Part of a small language model's weights.
Size: width 640, 15 heads of 64 (3 for keys and values), vocabulary 16285, 68.9M parameters.
Architecture: RMSNorm before each block, rotary positions, biases on query, key and value, untied embeddings.
Training: a variant of Adam for these matrices, 7283 steps.
MLP neurons of a small language model. Each row is named by its layer, matrix (gate and up: input weights; down: output weights) and neuron, and shows model dimensions 112-207. Each number is 128 + 32 x the weight over its row's rms, rounded and kept within 0 to 255. Numbers have three digits each. A neuron's up and down rows have the sign that makes its largest values positive.
After each neuron's rows, "fires before" lists the tokens most often just after its 100 highest values on Wikipedia text that the model never trained on.

L3.gate1077:117131143103076163139164067104184110106128162125135144163085189087099150105143101142132192119105204163153102120107139083119051094122144137124146119090078058123133159112171112122182174133156091175120126101148096178092126131023114171123104180123093091086132133120032150136133135155176138096
L3.up1077:185078121092155095115120120181124100099132151086148111142191137141100104156097164162121123112156090142106088181109109137086109111035182125081157135103138077090127135106097160156093166117135121095154212161098122175104108145127130099147148113116128134123101122116105144127121145163120143093
L3.down1077:176145103152126096139137175166113155083095120152161174075122081113131107108102079167114112196138133096104132051174103112139146129150103098127185073177135153161112131184127141072141124146073118103115037143125133171066140152108177159102134157106118138170169192157141102120110058120110154176
fires before: " |", "att", "°", "od", ":", " of"

L3.gate622:155119152104089180091151115226150124129117140133180134132138161079129120108176146101163096154140181148155102131175103123152117109189134141155115163087165142115094105098139078156075131108187098127140186131124114185162155092130183106149154143129180136053171143125125158109145066133118138085
L3.up622:103177084108133150151087106147083103114150084146157184112144114155128188173103151125096107123106100147053084144167131176136085150188043100112178168135156136161170117086142120092160117093139127135126118097123138146115114128183124126116129140098156161134133087124177094134048162152150150145
L3.down622:153164180143103173120103102126101127139140117096168146143101173093111123128181123093100097138099159089151136110139144157163105146144140160167146140116120148173077117140131116137155096121154123098148132107137111152202107106162186105148135165142130157079109111122086088085182146099138139207
fires before: "\n"

L4.gate420:085115119154123158118099125146092124139124074166110151154126116168131144153145150156102079099179112126189129055097106165178160085129114103135135148086143143124163176127088136123145131115085151082144183119118139078180147116130169177178161143115124169107173158189138168094136120118222193114
L4.up420:098171161076155085116096128160140135085150121100134175139119126092169121130128138169115133167195146147138133154114099124081085167124143075149128141121133094136136158158169116170134185131156116111054129119088143088156081120111106137119135101076179151133144033125114089158149146190207184121
L4.down420:151126161165111091156122152087152102078158147097141145136137087110076124104084103077145123078102113150139107112188098121114114157123099171079110189072134176101111058155165092127108120104118140161140097163125115189156156090130140115064124127166106128095116157040106131139143164079027115081
fires before: "\n", "."

L2.gate1457:112117180118099110119148124058085136176112139123135079147122105183111124126178217108130129195129111142140100172087176071104108156128149156155085161111120138109147109144136113136090149121201070216129150177127126167148161085109120090100127093147136145111139174171072099164085110130093136164
L2.up1457:157111176085087141172077124045119119133139117108101098134148137161149148102122170138145083149111095137196155106129178115138153097132105107208128143128105163106068137156188188176161145120163116134126146136133169119166147142140126109049086164088170109152139122141134111149111137131129095123
L2.down1457:156116120088126150109104103188108124088097134082118153156118169146151105150085023133202029159161147119184129036142095172184151093127139118098175148130136176088096160138102164146108094118104160120134130067106127090118141145104135118114143150105188128179124138099140093143138153166146167090
fires before: " |", " m", "2%", "1"

L2.gate1002:140085105089101187125105133156126094085150148105076110124119121126105141131153138192132190134125141091105102120120097141117125114142171140145144069129147161111161184092149169119109104111118131130150172091157147086182080111144098170158147144128163105148157168117114127068123126177123114131
L2.up1002:202159143119096165142125109129138125167137122109139118188101144153136143140105103098177155132135114108095140162128126110099137132092143194111126083171134107160122118093112103148111130112115073079178141138191120138141112146152084125152134103154131097090116129133142121177141158165140149089
L2.down1002:096135147118127118118138145118131131096095127157123140082136095087081069139167098164100126116094115151127109090127120143160148151118120074158192165104148149088116121126117159135170149133129172193112134138066140120109126110112157104154119165114100151166137146134113128056159120076093101125
fires before: " |", " of", "\n", " to", " is", ","

L2.gate692:117166137082098127107122156159154135121107081130157086155112065097165135155141129155153115137081108147092098138103080112113144126186085114128129173138059136094104154157068087181180108189103122159094123148149162101142133082112131154172080075185201161127152132104075106060132115160138157125
L2.up692:106129084194154082144116100142135109148123145177082109159142092109160141080072081108114138069115112107146094172111149168139154106144124083166117121119104062066111137121103137145158121122109121152063115143130099117113127078087096182145099120153118194140147140104144097037118091131120080081
L2.down692:150109162158163117161134114074115103183093188130103163141129205159106130069075135159109130106130147097132154174145151169128136152131134150161132171162144128130119093133187161103116111097137097135157126171099156163144126179067158169097122120128087154130127121117148170140149147105094108108
fires before: " |", ";", " I"

L3.gate208:129111134109167163144129175111140149113127214094117144139119210098196119137099104110119184113057136122119064077117165120175100145145116172112130147099125099151115138111101146104167126155157128134127066117144138125122146085127135085148117086090136099107132173147134131127105103075132099172
L3.up208:125113135090104126102169164132146161089135060159052137175097123170125101103132080104072094163157122173121122141097190131107153113118145194100148146145115127147114138148148066139125184056126117144104085118122121196107057198123100116177115088095115165167116143128147085129114156081153154101
L3.down208:104116147116088071136160090137179143129154099172091117132094058176161186144116129136051134146131186175092098057153181153104134104133124138138156120173117172121099097156124126138156112099088092205128141132112171185086037087156157127103138104109149106183159130175143113164159188095097091138
fires before: " |", ":", " -"

L2.gate1592:160123133136175130141111109140152103090080072131136152176144109124138104160115122153199157160120113157104124188119123135186113112153058184127116146088122142025160169138099156097115080119192156186166059145177086096071116122105176156139128077092190127100088133127121153176158138110093145147
L2.up1592:151122102158083121161131084110138101148098138065108121177123159104112174134082110121096117167128155160119165117146115167153099180129166134145143162125101150171097215069136171105119098075101168137110124127096073060139136147135163100113143078137151111119115120093090087135063176155136102146
L2.down1592:157118164167106139102145117135156084145061086155136114140101180133128145119163129120113136159138134143144157119120138106149135125161123146123190077134129149128169139044101184142125145122093105122130128079150128092114148115099122066104124066126141133131091117074101120164044157169170144161
fires before: " |", " Open", ";", "\n"

L2.gate1423:052150172091124144121123113136126132146115148133126134114163107125089166104073182121155090114156132105138127150162076107150155041106093151167183122125116173113130110137142054094107104161137112119136120160145204114187093115163148131121124183154156040123117071096101128091157122123049113167
L2.up1423:089125119122081072092104139096121091132124135125145164179098139122158107167178134140109153127190150133094179133120145156145156112134196111114168151097148191151120143179083109140086063091097089130123102191140125147106117181143123107133158155152078148164155102143165192102166136178155142222
L2.down1423:113147133138169166152085174170073174141090136115098132079128099140139149077151102104140144104121116164146145106111117140135130205097128136108086128160158111127144162069090205075146206102135146168127157112059123109166102077091114150108167146143179152106126138124141126108078101099101147100
fires before: "-", "\n", "|", " of"

L3.gate1053:108155130142185144104131121168143164134129123150116134143080077061162095143081206131150140109096114103129123086127115090165138135083101122088134154110124118127148188128110071182118134106167099144126105128079148089144114119149146097137151169147117061063095110113172188110079041179155118130
L3.up1053:130155112133126142152143092087122131115134106125177182120147073124117170196125170178127102117093090171145116152122051124129056137078159105118125121126148159159116078126127143170140121152131098152061077117113121130114142108167088076169155151130136099117123091131170088092116061116106153126
L3.down1053:129155156179079136147125104160170159124075119127118150121107107105115116129121168103137170134095159196125146082138083133162144076059155093133235150145099121105143124124154110150156166160151144115100093052123077099136167099078175130130116122117159101128115157046180154110089135150103090190
fires before: "\n"

L2.gate485:132129122055108140124202063149094155120148093154091120121116078116136133118084089166109137148129151106124104109180133095130157166186156132175130147126145172091126104166111098140135154072152129122126147127117116156147097171159126207132155106172190237097162143102152142138140152128129160109
L2.up485:133033141129113166097139116129066106117129108061173140139170156085134139121128112175158097106118115116123077117078129098100167125130112130168206182154156129102159117170144119152082123083128139089178138097092092127148119090172117094046076117089129119090138120109199163136073076098109166105
L2.down485:117124143138124144140142145064096130152092111104095124118154117168140172125164096120106134110145136131174110102162104084124196132146109071102141136131101118059127156117108126130193137102197140138164187108079082136130193071157119132123098093150199091162134217087149165124085144140149122067
fires before: " |", " m"

L2.gate958:121125104138139141133153119081137111161133144102122121133113212103123123142142117156143169166119130124062119108112201112137045096174117125092097132145136188158139122130096129151127076082186077164113087132123152114101090090125176109108100067023158159160184177133134119131105098122079121167
L2.up958:171117144170127164172096079131086085079116023132067117146097110133143108108128146081147113144104125129138112136085147094137111163138160130132125082060103130117066140149131096088158111120099163113090135105115151189076146144152172151137117143108134152138168150106079109067081112140127129079
L2.down958:106112132117090127170133141140115111131123068069111117110123114119115111108131069138130120133135176074057113074095176152135132099073151112084243155144159063107133085171098117102193136057110061165090123111049192113096143125151141164128097079139126138139125174123072096128092116164162074091
fires before: " |"

L3.gate1084:123138134133111136132159120116149181173124132149158122103151140135119117130161125160135070092131111114154105119211155107180127111181064126153098173143155179117138138146076122108104119124141118117188065152178145124095152162117139127154156084114185162148159223098119149130100084096175097119
L3.up1084:093130063120139119146115093125106118149121165079096161106184111127124118121119065135117163102154123127168147160132169152155125132154087123190105132147154118157125077109156151154061117139164135098145074150110069161115145118098100159119087143128135075169109176114080133123140168062141154159
L3.down1084:120139122124131169132153105098149096143158171129046150159069103139142100147043097136109204149143119126121187127082143102102069142103155133164098122121087151128113109076160196170132120146133114092095153147062101144148142155139103107092131159163109075119097121121061109171155195124116159129
fires before: " |", ";", "\n"

L2.gate797:157153113171118130145124094131133099156165144158153098139186095068069141169184111148145099109109144100107113130087100141128184118112153080161150147075010135125099145146172131126075126143168102121140177162138100168153081085148092091121161092130120117134123138114131146102138115121174157122
L2.up797:163154107170063104184131071170145131059209205094121107158169150126124105160191155069153168164107143110120155175121104152153161114136130042116087139109093146177091143135102114171092102186095098062131188122172113131147129066133067144112120130120095164131102178105052138092158155105114160097
L2.down797:157118196081231077071111129073153127161102125090090186167138097100145162124098123135108153101114171109178138114065118110106076133134175174133134240235152156077154120102130142151118104110088168118065066133112135112127175175080139151162123154112123093120119152120099117173150069139173128119
fires before: " |", "\n", ","

L4.gate476:111117182145133130133175105112163136091131142143136128124148124141130080117113147144086144069172098147104118096112143117152081126158159147123107137151103171108104092128104086180125161074093135119162122202120136083158142191108120107103137098120130146085101088183124120090153066098118131098
L4.up476:141167137126130071147186065025168094134111082119108115138177072159182128062052141078120128165115165173111144142125142153061085133138116096137151147163053130116157103150110116131109143047131123119101085145165122063115070151085073133109150180140142088139093087102105154116135086136162136150
L4.down476:167107110180165101113106087091181172117084052167119147087129100138206132143126098122156134161101153086113124137106150185119158072156071136079232108119113126106132130111112135147104124076131148164115128094169145070148108142086116165183118114107095097080077157178126162095118171159192106139
fires before: "-", "|", "\n"

L4.gate967:122102163178115135114158171106172060133180128124150151113123172105136086128154178103163072113153113130125087137104139082206080173176121166115125148118063141153125126120075130118108134154092114173079119145173144153151060064146088128115086125087185198187146180138128153161118140168123099105
L4.up967:135159108164117102110108183125083075142166087084113125124114154161085088123076194153090142155127141147115147087113144094156072163143144199104117122131093102113148156111137065106109155148113082113112119121120175136099159096198144175160104092117149134152111098161103129234122112173115129112
L4.down967:190154094140099127122156166097099094161138124160124138158159143134112106144109072177109185123119123147081130095126149153124098139117056094088116174140108164172149105088157088172159129093186111125108179159106112127144119121152117186053112108134175133093058117119158045126142110142085137148
fires before: " |", "\n", " –"

L2.gate333:137073191167141108177116140115129205087080089193134102113141093057098160156149154130107141126102157130130126129075173148148120149120065120163149184143100139111159145120109160118142115065182156119120127116163142156103126158054122130137151124104128095191143179129121115064130076098167209139
L2.up333:121182137115140112079107097118096110087116075102160108038085198130160166089099109131137128085167172113168145107169100133167117092138069054160140108120092097117074102103103183219120143152086107159147115093124131085151102165119148123060125155076091119115130128042076097154159130193093083110
L2.down333:141140093136132078183139109138128142121121137142144107179156176096132108090154151147095151124110120118093142126134152118137068140143123152118124159080106155175161128117110096069136097087157091158153161155097098107145113092232094160124158140089155127046130153171142168125076109149023104101
fires before: " |"

L3.gate1432:125096164100149167093155129134130222077080119092144123081145139135153133107124096117070120136076096136125131110087137113173066155177095171154129055159109186136137129130119136147158137104144133091152137153121066151116135124107113134106089124116149179168113170142123198120108073162163120129
L3.up1432:059133178132094110150112116105094142111121074112170129143113145109106147099073105175123123043126105129064153190107154175168139124150123200143124148121114127185165142113144150153088125169152214085177111132175160163155156132057093141131112150105134148156132106102105180090174152103131083156
L3.down1432:098116152145078152175065161093115108068149045131119169180084148116120115092102118164141167063147118140104171142148125131166140141104143149119101114108085118139166102108123147103119123154155183099186068142169143160119106124129044118152136186101103111143133090135112121109166180091115151138
fires before: " |", " Loss", " Win", "in"

L3.gate344:099102144124112094139125109159137147114134133201133117099160116110183198175150112172152141120037111116085164105079138094153145095217138125099140128131109188132091167104130160130155131137144141126138121149221120118124146122120105166105106094136150165107121188126073137170104152117166143115
L3.up344:132115136135083155137142076131190106141137119153103154143091184100177092098100099110082127096192170106133152156168042096142141139146211149136125150131186138095181173140157099071133138117085155108166135182117132177108134154060080149127123162175099130128100185136124099079141122092173151096
L3.down344:087150129126162062152162146116135115173137113132098080100187117113195119152136145098058157067153064178132106138125192123111056182158116107103080071108083116125121102137123072115137197120136128148151135132178123132152103105177130106158138166101127119179167079100082126124132110168102083050
fires before: " |"